config.yaml
n_layer: 16
norm: "rmsnorm"
positions: "rope"
init_std_up: 0.0361
lr: 0.00247
decay_shape: "linear"
final_lr_fraction: 0.0
seq_len: 384
train_tokens: 482500000
MLP neurons of a small language model. Each row is named by its layer, matrix (gate and up: input weights) and neuron, and shows model dimensions 0-191. Each number is 128 + 32 x the weight over its row's rms, rounded and kept within 0 to 255. Numbers have three digits each. A neuron's up and down rows have the sign that makes its largest values positive.
Before each neuron's rows, "fires in" lists the words (lower case) most often at its 100 highest values on Wikipedia text that the model never trained on.

fires in: "round", "games", "final", "open", "olympics", "championships"
L7.gate111:117195148110138146149173181101108144186181112101141108102088121138156150144100154111170150089153142098172156134102118127113171163120126106144135127145171162163125128155142133068160083144122154130145130131133153137167123120127172166070099111190128141148085168169178164134154179141183143122179110142136160094165141100161179128152121143055145103082084079154160133143096123087114040084108111102142125180232168143222114109178111131099100096120133146115112175118093081144152136103143099173144130169148133089129122093125067183131135111082166147181201119079161104125123125107150118168
L7.up111:115180110136137168100161140117107166125075087105148140161117128203149107152059184158124127112091122083174084112164100162114106131137140121143131105134097142087153089101112112041081137149132164161084107185184206096138164108120126114085115098112153114176096142105112124191132117084209098135134060157160107103170133176109123135144121115141183160079096084079116131165106152143094123144135175134177186142205137137142137188139122112105142167170129082087176129121102099110164114065168100110150172130099106171105135090127120127109133088220130145149138141192152138115122114147119154143

fires in: "of", "and", "for", "foreign"
L11.gate254:131162175103118142075179095060103140175133150115053067153137131119174139143185167166116058104155178107100144151178156150138140163172122127150141101125180102102116091142131099101095130160144132060174153128082088094120138156214138134170112161175120144145158156163177129151091113133123164134168112137136149090124113102130162118053165131081050158139136181139114109217094171104113146142151124142153169132133167143138064139150120137213067154156155131132180093072101120074117129118065130112115127141153139112079124159107100155126144136169111108153136135095115076084101142110114131143
L11.up254:170131151112176131119133151165146144166155173111136127110158093157098193131100105150157155144156032160097074090154113127108125117000160132165094148151124077129103101144124175140137171121156146113149088094159156163115124167142127077146132137086140177148106151104121078099123125176128115191130111092091115130157157094153074139132131131120136133125145136178162146106111156145139162152101098131122167103097113121131161100085103141192146118119173198166083125204197108141115169138151157063137108127070044152161191169123143119125079154160132125122141046164124114088141119098114162103

fires in: "during", "after", "following"
L3.gate20:128069141131074093104130153107130144093161118142055109074111099109111096094094138116089164113103158227087136133151146139110099119104131094149132150110113164127174099120128190156059099214107111064115135120076128156194117097149126150094099112177156167086089119130052152134121153153069118133102097103124115109121117118144151201154152178096078112144164176125108154109051092070119143146106106134115131138093058097118175181186150157126141149144089143131116189073125122107103102084103093175202111118143074158106113148125093126146132124130143107149155083124082141120137158153146103136
L3.up20:076121125109129139188168124130108156092139084141114187162159135127160191148147104120123146139120137108116191094150147116164156119146080105119143167151159136072134090092109086139059130141126099104129086142129147098163205159118126167125093137113125136117131155117086089157156106148060113104179202060105172138095119107176113133140115126192161162113111123089133108124142134129130086111223117106129097196117110125204106114145164033119145158152143096151064136144091106197207114156092046142130140127086139193155081157144128124154144101093171129119116111172101135142119121095104124128

fires in: "during", "early"
L2.gate79:122093083154069104098158052145163150148128093141091136131084087165100132078157174127183172077127171145156137159121121181097132130122095173108159111134119140109121192130158136121110147139168177150118156059111134119106131114135136140163140126130144125099133096151093151194083199075135167118099122131123102133147162149127156103172119122118135154102195096106128177092104102087089111168109122109028053150131147101127144137076114140138133148133116154126150216144074156130148163163080098108144177130161071130102088124069075146109190096107166134089159192167129164119157086122157122083
L2.up79:150098157208154114137212095067115143104164184134171144121137093161074180169157138159187137170111135129073120115116103114117168124118160205099164142123135114113123134112121119170116109152148113120174131122101104125144096135172129132168152108112174127117124128149144171115171122185095132130206197098144048114131134089182097071121147099093134173126111152136135106177176125074104063162172182147083109192176103188143072125128090126121143139179109173071130136144102171157188165166112153139217110081146119152169102111107109113162134138140144126116150142120129095129113149146149125117

fires in: "as", "became"
L2.gate183:097098088125085143055129114116125128077065090097162171116141087186184162139118155118132138068116104104078093104065110171125135148127122118147130122107151119129082134137155132119103101134109165154106153167129076167158113120162134079109119137173115153099142151092127166126094165164102132116117133168160123136112106123115216126142157166048062119081086076098128125200200079116090138137095115089161094102183121142100159120145154133123093108144140108111144148121083126154056185112111088100168163156113137158142079179071158099115126126170078078100116146122125130040147150121103205124
L2.up183:122102157095173144103129161116134181140117158145154188130123115129066103112071137130161137151150168154116128178128142167103073152080130126107103077139117190131098120060093146077194140118135141123111145125079054100159132091106094020133104161132112115119090138075123162118090154109101099147155150176067139134059154115112138123161090096131167122092094078151150103137168170161129118098175118134156087081126159136127188105177108105151130115119097081139191148162095128152190100099147116113084170162122110164146107145124133081118177088121112073103127102126131132209071177105138181133

fires in: "that", "although", "when", "while", "both"
L3.gate102:123165144087069108150069164125100118095154113115128105164071107132159136079138174162136142087112167132159158112237123123186169140171091163134175132139118111096163149147160109173157076125122141105127114148118121139136086103124118077129128142075181092115069109113100107175163163092163137112195144200092126056132165172147159140131057173126166132142123074138123110088070153119094097096111180100133165108204149034091131151085167131148158150148154124081079186145147149155102127129136115136090148112151134133119098136151142148144145154150103117149132082071115098134093161175090120114
L3.up102:173105146157085102145107136169075098103166076098194070123102160115112125098130074087102159116149170151097177168152109123145098129106124148068143194165094049126141154127138118051161100156104118114166120163128102128131169142126115089109103092113169128132113114116134188150124125123115113129120135169133134100128186162165128083121146139161099064087115100108131083073104086131102128105113145068186142169154117113141067172083151073064101154134155112109152105110143108117151129142099120136177110149131134197159092124168070168156147176165103190079090178046120167131096122146140074104

fires in: "an"
L12.gate353:080154105147193164149072123125117158093118180142127109144095141106152127056107150155149113157158070119077187135147096108117131105119129122123099092107144143091126178130099098097092154081178124139149149142167156071115175156112150115089123177109111117069141147130130138121147127145099116139074148141122212193173164129158124142109086095120141150091109084117168076102042144138109185156120149105121098164107149108096139116123141128145166120166138098108216109089146104072179111177151130093168118162055100078115114059145091097161120113186135114103095129131132131142185072114165211122
L12.up353:184092151130113130180126164110050138149146151191173110079171187181105093072143148140074147162120094155088129091121111129158127078150148126139127109167145137107127093129138127159146089065117165117088131173096109194171154158160141196138127134064153163111202086128172083061094166069100148102107186186166133144055114045121095172123155078107133154098119125136131100113121155147173121156178176101097145191104138115112143125134129128111124141090130127174153154094124142097110118172147144114079131161182170122092132133101101161135105138164106113138125117152176131106107116129192117102

fires in: "born", "assembly", "representatives", "international", "courtright", "loan"
L2.gate339:138151049102188081125141170124205121126118133096141140163124167120108123115135165099096090176173190138176154156138130120120110170125147119115186139083159134163132156124157159105140151119144101098074117091102122164080191120158149113139153126091115068138118179104097084129110204160145166128063145134130124147086164152134139135114158140125170157074149149115146096055093143130072109108124122139128090130136198189185156089130166097113096136120188103082133150165179102133106125129120101199181195180123130123133105079100128129072111108123144182113169117143116121062203107143122117087
L2.up339:137137108106189118189122158125169196129106097128092168197140165162154123156096080066119122144158133123115176144143152091118111168140133146119153194091149111170119106127074158107103126080087141152084113081081108150078194145151135117102136134115111132132175184141102127129096127122153126141084134114131122150106123169121107041116142094160167186138144091095157130106129108200092140090092097154113156164135164082166137092163165071117115100103144151139156148235146128120104111132058066123167143196084167172154119120144121130072144074147159150040119088152137143131138106130136122113

fires in: "there", "it", "bronze", "found"
L9.gate16:116121099156101124118161095167160116105163119123139095139162182126143147093081150110123134111085092128162135124029115116086138099103120130118185094115115115120111129124168123178052105112140122117124083120107148104135143111099142076044113110163095151160083109233088150105170125154108142146142132136171165170165120182116121116153094143120121139069140118100069099124110122132113107117163113154184093092119095176064143105151160171074179175091120182160099111130077103097135106069130140141110109119164167129181095163160134154179084111133130108061117153070084118178163148115183161062
L9.up16:129142126126162102147107131168133089118175130084129161177108159088061146123152115074141098156145114174176085149173117065107150123150150093161149029125137102164159154070119112082132146062132110120161130115066145169121131166207155161138164129062115148159129177164141140133049125054096137113144112094133129133177116129105151109146156107168153138149106134127151115180124139139139130134094078206125108112130142163104096066117169112145215154048108134105065110128168133127150098091114141162093105121146075149187100125122109146172108126148101147060109148134135140095132077177133105130

fires in: "new", "water", "newport"
L9.gate296:164111119127074112132195125121190083142170090131150096130084145150110164136127153129095060144165145208120162108144130219113096160088126141121151082164183137116110139165117112113145061127107182123113205148165143083173149165078096182167123136151131180156075148055124147125116182132103155168099069086099153161090118171123126159136141135109133110142096114135182126085140122139123118073128097072105157069078154191084132095109103150147110105134183140167115101064153065112177101113149164142087149116145107154146135104155116138141099102155113092143116142101169078066138121141127118123
L9.up296:168127131087165110127056122139100146184137079089128106171147065145098114183139151171176156127127102097113107081143126150141114162112134091167174135158159166151068116162121140113080079140103127109116143159118086108072160175165132105169088100135131125119165161115129186138162144150152154117070064163112122108069120109107135102218157145096139128085123070130076118138168134121095151095157108080151163070082160134113111118158109135112174139093146158200136095154151120125152105111158102066146135166100088079130074172076114167103116111119140182062144055108088161137098150174092131129

fires in: "university", "since", "he", "as", "years", "parliament"
L6.gate345:155163155119162090125155135171150188147106107157123137170212180171124075107131134107137115142120153065097130110136106162128194155140107105050175084139076139202068168134170090108109127113097153097185149111205124119163099136103088134088082119180094140076113039123186147167124097139153146063161107124113120108170093111152097106126112083148104130157159126142115128167075137153130095097121124144154156099069159108158140166102131131118110094112075138138190077111074086095095148152143094101175134131110152171081111153166151106106101113129123108147127146135097117179120174166076147135
L6.up345:151129138097165126130169153129111119150108088151139143131168132163156116159074157139132166168141173082121157078134099071130148135146110141020134070099098110184125101146117135137112107089090155151220115145154071115147111120031155158075116131171078144082095123110162161132168121120092150137115104078081151104186164131138172103141103068110119164159154119157134130069092113150128147134094158185140085102080159098143106151126127076148118147151191116105091080071039131116147132116129152160112152099142115128138083150113079125074104104065125151131152139060100107106175146112126099119

fires in: "only", "some", "approximately", "more", "all", "about"
L7.gate307:121111135163110147091077119114088118112153140055110130156101179121135146139133129084109173081116111151157071158153089122119144145177116081131154135173124061135148125126111168162139179095182163128098095134156160061156164159102128087165056119141172113120090163122126111168114143084102131097181152140090116182095098121131085168149126134099145134177074105129121130143144086146122152114180122113126132168135129076113139115112134112104158223173139115206123131148162183152139146119139050073124099066142123161125091132110124123111177124101105166070152149182043169114139192133146206131
L7.up307:084119152132131159122080088141091142172124162187170114121116119118180094083136174088077088099128092078123121126122096160192139099113105121131128152125123085119079105108179161125166135114130123201119080155123149131135100098121079121183149150178135129122184138065109083139166160123176127145134161115152150132199101124132080122094099132159118064131134111144146109135142140126109095125166139142062173179134169138115124139116136099212129124095138126107144129099135171086101157115087095107071165153124143152080176129175165148196121169199139112205128153096141105058157107139183076207

fires in: "by", "of", "career", "place", "courthouse", "medal"
L3.gate159:128167074093099113140100053122112196127119082117141089088121123148165122069095139140130096144124138177112208133095128149160117114136152183119132126129137152148092113092089140148108135159139176128135120093052072147151143151139106102142154087108185112110179160115118095116190164139173141116083145108154139133150158145151188108183166142114079102103189082119116178099091139111107119137092108134180152055131116088110131151117154181098115123139172155099172059130179144058089208145138173154104136165118111038128133146121124158140100124110142145095101167134056187157143151135159154155
L3.up159:156125132120115174146139169147132147097120123105060100123151201114186144109087118074136158165127105110142152134126178108093143154123098142180106126081123140191129147158137188139121101134108110137136135087179119138104125134070098158137105091138145068152152122170151123092148149163132122117163079117094142197077083119100174201130157094089130094112063101137142084103133113104129113114078090124150155086085198173110138150132098196138090094165103058143123118097138135169118132083163089116117088143090146141081107105119183196068132155100134160181175096177175095154087060118102154092

fires in: "first", "second", "third", "fourth", "fifth"
L5.gate70:117127143096123162106139122184140101126134175090127121135060157186150104114145132086071112073107130141050192174118094129162187124109091143108068109173104107076141146187097109168118153143132098113123099148134146195127142126202101123190085140107130155109106108168105140141167110075139151101191155133124112104120112087131103078168132143096077126066122037096075151196092121138191102104132167158119132131117144105109189127093149159118100173112119109100206122164138117166149118121171069139155190125126155144113094100129151147145140149103139112075115131061168099158085143110136147133
L5.up70:180147144090112162102123142122105096175157112127091093140086103122051141171128161148146085126133176060141072097135163101112145103054098165104146164138089076147198133117152119129089094155122119087106108126168072154172142160113130126145133099141157163047130193155141140111134144131119118105095178097111136135075140140124131128069107096106160191117116128095070099117084116187153129093103163119086157158201114155204119171103121140112109119152176133107184085110146096127154140125083106090091169127188122120143076101153155202143141171087136150139141126052174104096144127127082113144

fires in: "of", "de"
L5.gate20:151157131115072094110161121127109159075179096094053124165123141140147163100130094154059165100144084163147124113107137163140147078157172153121108160109149093116148098157167088151134107188132098084149075105192138144134153163104165152145109053172219168158117175100182074140184116117097141087130113085145119114165116075123158120125078188070160173171098128173114123112085147110163159094122135134140132131079114119084125085141148126129092129135109154164143103129147185078156165093136107099117107077123094073120153171123127110150086143121097060133147081168142105061119125160175108154
L5.up20:151162210134156218072106134108181154115140085141160105132167096119183103116119071112095145111103157162150128227119105172143141115128186140123074159169154174101128134207144162140162073154104143162157146125118188132158143112116127137092105121106117109186134157152131137149113107138119117159096140133095171138091173085171148124179143141087101154154132157145177129141116182104162163126104132187142105128091119118146161144092151162106098148163081107116146108086081118092131160149159101150155082070110105177101199103115097147136170133176146054151158163143166090131096196116166105123

fires in: "it", "there", "lit"
L7.gate94:111114133129069130094093130170171145142135074141074157088124113161106092142091096101079195156112101132136174128144140137117136128121087168127168103091173135187163123098112145111102133078112154092244100147130106073097147122141109152114148137162116125144167133118123131138149143125078121120107122066137141147138180173175143196131080122117145148143116145140146082117116117172115170139202146104155116086092137105133135130093125086155199095121090129207129105126153109100089138128127143111162150086084173090173137185126109095202166152127136180115041123155123034132183152134161152087
L7.up94:125091105136068180106069107149142165130163117102132147116081141133112166193179096155140151156105083161162079130128107105188131063132119084209147143133127124139172088127158085102149118147098201149101138089128154117133097144147068120036196130145119094089172137063113185147104107139095094128059112132129069152127152147138069170143141141166130138153117119154146137145114138165148192125109153122173106112078123177109097113098116117176166174128068076103128187125091136128105135118168116103167127127212117072120152099145110088101171126162141173136109117141183134136148129178132148149

fires in: "of"
L2.gate144:130096143137176128108128102175141136117098111099117111100184090128117103120129137081155129182177143135133128183079091141119165202138142125131082194103120095133129136128061114119125100143126149178107110061027177172133087068123115107151097107111100120135142124157204130167100125119161127088081110137115133148091093092097168126138132202023157121144064166092097120065153144073121155073147156109134131150155178148170168099106141124069152149132111117100101134119057200127091086128168134162182131107117106151100142131166145106082101149102136096137131112159114119157140135186142136160
L2.up144:149165108103121159138208124140092165110142031084145129178145071146168111114177144123162105165143132065128139171147116118086142119120182170124113165148134185112127134127131150165137060122106135124050134122143088093117143102090157096095121104134136130048160154085132134085138141141131131151096081130136100170142165106107158126143132142142120073138143121098118151100138167134153165143136103101157129069138077153111145159188152086110078097113109155106039116134135112172116092172122133107106089152173070121141094137107159050083174189123110211103172129183136144120126204150082132133

fires in: "of", "000", "farmers", "women"
L5.gate209:122138187053165094118124106159077140122159108142141141130114102143113081252135089111143172124146086192136099136150134117151175060105133104162109141189100121139082129142109100144139116112100148143145120126105101133149080089141103172145125091169132138131156100133221159167170067108098105141094123054127156173141112099114090095140128103178115135163124113129119131140128081175102115176148154167216158127131127131063148148110144131152179150151105135123105099130111145181130069124118137044071117099171138154164154146121096155104116079148144079108112118101093146149033091137151131125
L5.up209:156093168142054105113186104093098140123205096127100068155158083101182177119100101134173107182120115125155092156090114132106118150173143118147177200121142112060137091122187137125155125142138141151110126118129165132218143172103121123145114124108145116175163159086134104094133157132149133122148177174049122157084082071058136095084133098103107119143129096116133060108112101101177193098130099083138094113134165175106139084095122125117137145157151080141111120089152147168145112160137177168094117153110212151142053127099176118109134115121137082144156149119138149081108182122122136105

fires in: "of", "per", "historic", "construction", "municipal", "known"
L5.gate2:127151133118110106150116159135160167111129042125139069096134087128163158064127196162147128154140149133113170038074121195077107074138112137051100111146138096105106123090101092077092072123138178145131116089120161096094183146103121068141088114101137126134148185105090160142119141115147172110121131105128090110116067110210182142092147129106124138151135079139108100092148117137168128074144132106158127121209153112128135088188202147135109147086122141143147165094119172122105115172163137133098143070150088132147108135147150064174159133159107119140148108112066150142171181136171148119
L5.up2:164086150111159156117157217139089132099110147205139118100101183125136129099122156104124143109122140144097169129101094097134119095147115121091153182135160120068066116160117082128117160111111146151119168136100198143104141142076215115102145171121132103138107164157159161144138087146138134146134081166126113128142115135117139164130060181080145114122077198201113136135180062084106135191172135202182113138128103176110145088118190130147125171152094115145135128199150129066141121115175098079184151113103132152151129167109163101114156078107118079136098113102135126094116094154195123123

fires in: "by", "before", "end", "later", "preceded", "however"
L9.gate101:147127093098098095077094178086156179136122118107134085118130120133145134126084171156154137115105183136101110168154148147096145117115040098104116155058079115132120181167152097142119083155137151176139101127123156167175138132119172172099169093110169140079179137118094143143121134135159179097160116088126096169064132080098125147160118157127121160187104145188104109120118122151117091127136103108165154130106099108058142074124120100182151142089108052139078100129151161072120124156180097210095211130116115143140088122145116115070107179159133124119144168168074142106143165158076072154
L9.up101:136140121093115171115132102100179148132163124137163144082171138102133119120134153114119117100182136202110175097120147023128095150091152115129139135190105182117139059112201138159164071153139171117114143093106144142150094128161115122146104121140143126115146089136077208109133129136118123073133128145126157126183175151152124109062154145141063164167098087150184175097124192093090137091117128151093107087125113149147133090071178099135076161085127182049094134152140101101123104155204129094102111171148149100122162166074146132111107067109139069120137156124111143166127146134158179104

fires in: "her", "born", "them"
L3.gate282:158152096055134154093117159147199129133095153127131106180127168162126149127140070111110095079117152137190121121081025166142093122160125133150190116127145162120155131095128118177094083066110152130081122111081153132145119135162040151144077150059135129129162132175125103151105184117108143088132128124125150116160117175143191131155135062161078155103084129127142125164065117114083120121071125152081127088101128091169112091123119179137094145145160086089158159087140115128135144108117093155153136174173107199122162072103146156120157161140129149139119179151107144152126043103171098134
L3.up282:188075125104176132039163091059127151131144120202096166202133159091093169105122093116139074109148137069128139114155141175081075091165085165120171162179122159148122139125160133145126117113127108129135161147148153085134081102100112161115119119134116118113150144144081141162117141194092139195122101138111082125150136098180090118128161156183105141061170119141113084111139100162095149164084160152117153093085133086125135171091129124098107124156165146171143109121106115139180133094157110109153077154158116142160161100103086144117104114178097082178163147214149068125144077116183168131

fires in: "as", "more", "if"
L13.gate255:125120121150156100131082139157089109115105108133092103079105134118134077135133157106129182125095161188139119109128117153106158147107167109102135156100095107097161117188120191091078132157155135130141119107054117142179176140133067145104123153181120134129130132049134140137118107155125115122134139145111165103087203147162126188130117073141163075147189126137107174083105152120061145154144082119088111100083121101117182147079159113138150097147140130074083130176159102163084157141136125105102227157080147166142168166128150158118159149190205098149158075100114149071119094061142154175
L13.up255:097133176118133091110112116099160186133167084156155119139133149113156116150102132146134160146090098131118153159121161125198159133073089106143099116115121107167159134090094114127153126102096162155121075166143149101130108151172101095103143142117052085090087125143138144155118065138165114132160146088153129120107134099132082135136165183186138112094111146103109124131107117073100109048156138066108154136135126062091133060091163098073086150140050121132136180115111076145149144149126067181036173097107118167182116178161139156156153143138087099119199147137123150163104170130197199130

fires in: "it", "million"
L2.gate318:132098089109142083087089116134115079131165127136186136110094121157133172183169142099150115129119097152134125167171142113169108104132086070134199114106129128161122144197118145204156076077178198100104107105117133112121165135159130132068134130158164180061184172112128066113122088134126141131161059117138194167121126138167164194160129106150130071090123122183099117094131137123149133118132164119070144149120088101134135163137163180186075159146161153119091142155106103170086156167146161148055116125114118127109110124150151158131211173131140133182127107118133088095157091162182128145
L2.up318:147100110138141177107091129140127137101105122072143108132087151137117104107167131188117118162082128159106128092075119155158083119085093081192116150126133132097201118118133148111109098155093126110153118136119198107132081129151146066115065108079132113173089089145101090124127139173117127092091101113159135100057131072148146123157110106116097119135132140084144089167155103065098135185144156106133108113029132151116168140115105187147202166134131123104101062055084113120108166145143174129189099116129117168129160179065109139165146176180108168142109151113070177123122130152079171173

fires in: "by", "of"
L2.gate213:173148167058085128040140078158105163175075117177137123162133092145117117089077125075048116141124137166127142139159122093136180125135181147099114146170152126136158079094137179127161136103084087116190122123189151100141124075154162099182156134142108117147199101108170134121141105110079089109137177107120132175153090133093153145169160204126117110138195066173112134140163071146159123112106129163160123144148123135126192074066140176133109080150146117149126160137086101135081149134165106074196136111120119123141136143095119106072087102099114093146139165114187131135130149138102133114
L2.up213:090170154128117091130128071165100159035133081106160075111106137099146174119159093173120111101137169206095127121215146179149086134133177127102146173085126121097142122124155166124145080113089114134205102111174155145109101090146123184180106104138097085089044057116138083109096137185153105131155139138151157099111150098120121150140101150161108114087131104139078103141128085095122131126151119120178120125131114123038149121118156101186120063138175149172122145127127130101138128182084187140111109123152166167070152169071145114141108151108098108134171062120108156149110145165140112125

fires in: "new", "newport", "workshop"
L7.gate285:128109139161115106123124083157111156107086167098153131134150112102140158123120144120138109114077103119169181111143099112154143157148129101089137120070150099109137167127096131089061088126089085088136196129144110108094151144152134220160086139183153076152116147115131134103119164109142180160131150140143142177147150139192126164176152119171148178078106103092105131139175088142117106134136080077170181129178174141125145132075134126128115131130130211094095074109089125110215081140083111160127138095139145173162195123100074194120130074160126111134167093081143098058122179142063107144
L7.up285:142145158164169138102079076151176120109137136139119200130143142111150169156103143092129119108128118155074145064097171137164122093117045093144176119083191158161125129151097124084173128134150145119121133228171128124124133122117111143118093091119121191111079111198136128153160124123083129128121060147051130150124117170139136091213196140167100132119166113141092113103146096050147123087173129158110136131144179096138173209151072100139123117105093137152171116143100154120152132137154114115102142193111154102083190132095145116148170124182122137095132088133173174171105126114096141144

fires in: "of", "fencing", "to", "faso", "www", "warped"
L3.gate51:196133169094160135114171153091140189101118148122128116155110141109179208137088139105174138160169150113142159164130126143133113173137153145120153135141086188089072094136177140162111098069143170139146114105098130114121136107060109142109105099162105171112196058125175090117105116121168155096072102156142123133156172142180177144093092128072128149148123088179161124129184067115103161111182143121145136081118226111175166148167129149152081166133200117138116122105098096148146161115131121145120141082100115155120190099142127149168042157133106113125112069097172126099152100118149125105
L3.up51:132100140148077166097153133162125087123124179162154143093173107126098144180088132101151127144151146141157159190159146122160129163156203101155113115097142085078206084068128142184105134135102169126151108092143059156102144106097138084143125174110100125121172095164147083105094090094138101101088171167077081137146123211086140087183100182086074070162084108151120135142181103096103154135177120147157103117164077123110171178147110164131141109129121152148139148177132120090152173101167092148172106116102144126111127108083151085096135158105150145141112179174136162146110122102171199087

fires in: "an"
L13.gate197:107135115061092141081088170189113059127107151168185090157165166130129180049170077143131164118109125113154121124125145091093163111142197161123158123094210155177129137097157127101078119069094064138182139117066152157135097147126129149186132139131124117127079162138123137084155138149108122083149168170130093199188144108146150089140155143139105171122137162180107112068140107162141124078110141167163197145114160153125126091113108196139115131165168135143182108155163151123138062114133090097122070185093107147155110137111160119114151111134158192131147087136135124123163132135095139109
L13.up197:103150154102103154126094137087096120129175080110158150133102091134123120166153148106083086148135095106115154115185100104105145128151142140147103130129085106156106119049061070158147093117102169138111181159169162161169146123094115117126142192128149117121133155134120076153170136134143096192128119154078092144107165108112170130068162105165167129155138082088086084142084163160126138136205202139132093082070160175114117125101102121116117173135148126177197148135173142116136112143113101084121123114148131014122119166116142108151174149230157071060117091137164140131154151121102142119

fires in: "that", "who", "because", "than"
L2.gate380:094107130152115162122125117144149156118165103130168151076124149129136118081122108167168232124153134161154205151110145171149141101063144098121178160228151097107142133114143117170066136153088127165126151093095154161147155152165060077194147160124076152166101107093134127153091090160159137130168180132063148108130113124076119105083044147129192103092168092159101122140101123083144130118100134143152143094094144080152064117078107070139179140125084104120148130120124147131144168169165129121111135140172111166150132182106132164165136133153099115099162087109116137101096114136202110144
L2.up380:159125191124126149131108149128133143111101062096080143119106150196088175093157165161103084096100113132114134155182127095145103184140131125116081159124102109081118105130179117096163081108116120108133083153140133130139118156184151101113139140112197112185097128220133098148094126105132087116171121120138100127103133181164116087147180110118147138163134104163186118124124074122095120195118064081161119106190110155059138038141132119152067106170149064172164136136117145131138141126097107078105173166071141145204102134155122117197139121136057098098103084106116147134136132157104117104

fires in: "an", "one", "archaeological", "our", "enabling"
L2.gate56:119138116141151044117146069145146104113156162138150089078125151116177156138183119047075111146150116109080128118165112108136120159167118138101104113102120165145116113125155127156100058138184116134158164153192096066129166192149132191154175145129101139126091098128161127137157100128147124124133106112149111115111100120185176139030152138157088140111101137127219163161094154107165101096075174128113111135084132129154114133100162165164146162105138144082183120150124187127176114167100130107165090147129094091086131148094161122166113132054106162175111072106108137203133165108192119131
L2.up56:093136105101125169136101131088099133162085180192094142136092097195124167156100147140116062134134163157137161157184122174148118059080058167118122122129120123128100093067144127161102106125165139117095136126116142088156179151118153158087151176154209162129133166132129129105152115183166143118141092114099073137162118123132102156122124160153122142123187093187120078156077082079197075108169146106099106122109106115135096187135163235138097122106167129120097102191143114124155060131136106147140122132140069116148123104144176132142123118150149091149146135155083139163168097107200177149

fires in: "it", "act", "olympics"
L7.gate383:202140092166111105128165114154126116152112106143099156126075153175107114078107081153109189076119122163178094148140153097133101134100159067114179080113168132167124079139064106110128131101129126148163121163158128121173139148124030130145135093140104113116126083084095094090178118181104127201142114090117140206114172163129132148165162135139126110079113123148107089146105173161119122120136113120185178120162137114124155200130107209108110165096103153102172168111112158162106092098097070114145153126115133096150112137137116151129144079138089172129088096121118117103131018093161188154
L7.up383:056098148107144151129153113086072106141034116105152180138131145144180171124104086155113138097073107132125104140123107092095145120118135124074165061174120142100119212163125165097076155121102063097079146116155147147119111083079128136067158151161160091125109100153125100053112113186142118114167135112148099151092141145099135104145086094164117121121113123104106134113179108125068119111177137121118129096153091129140085132179113095161141150106093110157092131090086222132142105125114184078173127090135150212161170172149098132147079082121153170126115158159125118146158129060154120108

fires in: "well", "long", "hard"
L2.gate284:173131072100149127131111187086181147077091061180114121173168136151115166151136181140134089100101110133149137127169093083133166132112128124175174143088189132130121114086180143141111078137129157127079132126131123085194135049096132097211164176169106142084141107204099118124119155105120146066086134138109140136124132182134156129143143174126145180140108076099107095155109126102149101100119069138129162078215096149133130205147127091170124123115112109107131145105121090143086118176118080128096085130125149170154183078144087160119081099105125093177137122093105143083113085107163116121
L2.up284:148124163137115178125148116133139139114091145167120090119117099120167063140155116143133146116126139202094071118146144081147139145085158173108117106112084153104129120127113102107150157104123194096171119113071198216142088097104064133111150098121124107125114106153120210096144117093069115077140155144108177140143100132055135100197124134100081064120137155145092187116141104168118110132222118173137090091102070146117153088096130125084114093123161123114138117135054115140096131176131154171186082062163143139165132127109139121118155143109086091159125109104152146126136212134104184121

fires in: "of", "outstanding", "classical"
L2.gate17:062133135119113108109147199092166165094164160104123157155127159111136123111134205200110112122148151060135138196090135172138119108073157126139122169155148184101058102109169108123193079138133125097168129126157178219129133131070128107143110113124157127079092133082108071117143173112173209156119092123144105135119139139117142096104115167127108153091135115115096137147144125100124175081091071133184137192160139122121161127138063087144094138129166159180066104128152205160103131124120143128111140152143075167106072138189128083117100149162100102112122143141153150155141101113145102174
L2.up17:107162186128123095145117149109153119114156143119129147069092098153125103113107133171186123138133125092125137107035103085111129189134074112155095165098173115166135104110073116164107116072111149133148041152125119085128109133160176133163166161044079147076122136139150086130144115145123166093088128118113082127106093105130114133093167101174145115148162099167122098136106122142191072175086133115205150159182090115065082111154156112197145152135131126127091141243092155140127068125176133088098106104119166145152103084147104117165119141150076131076108163124099116122160111147128121098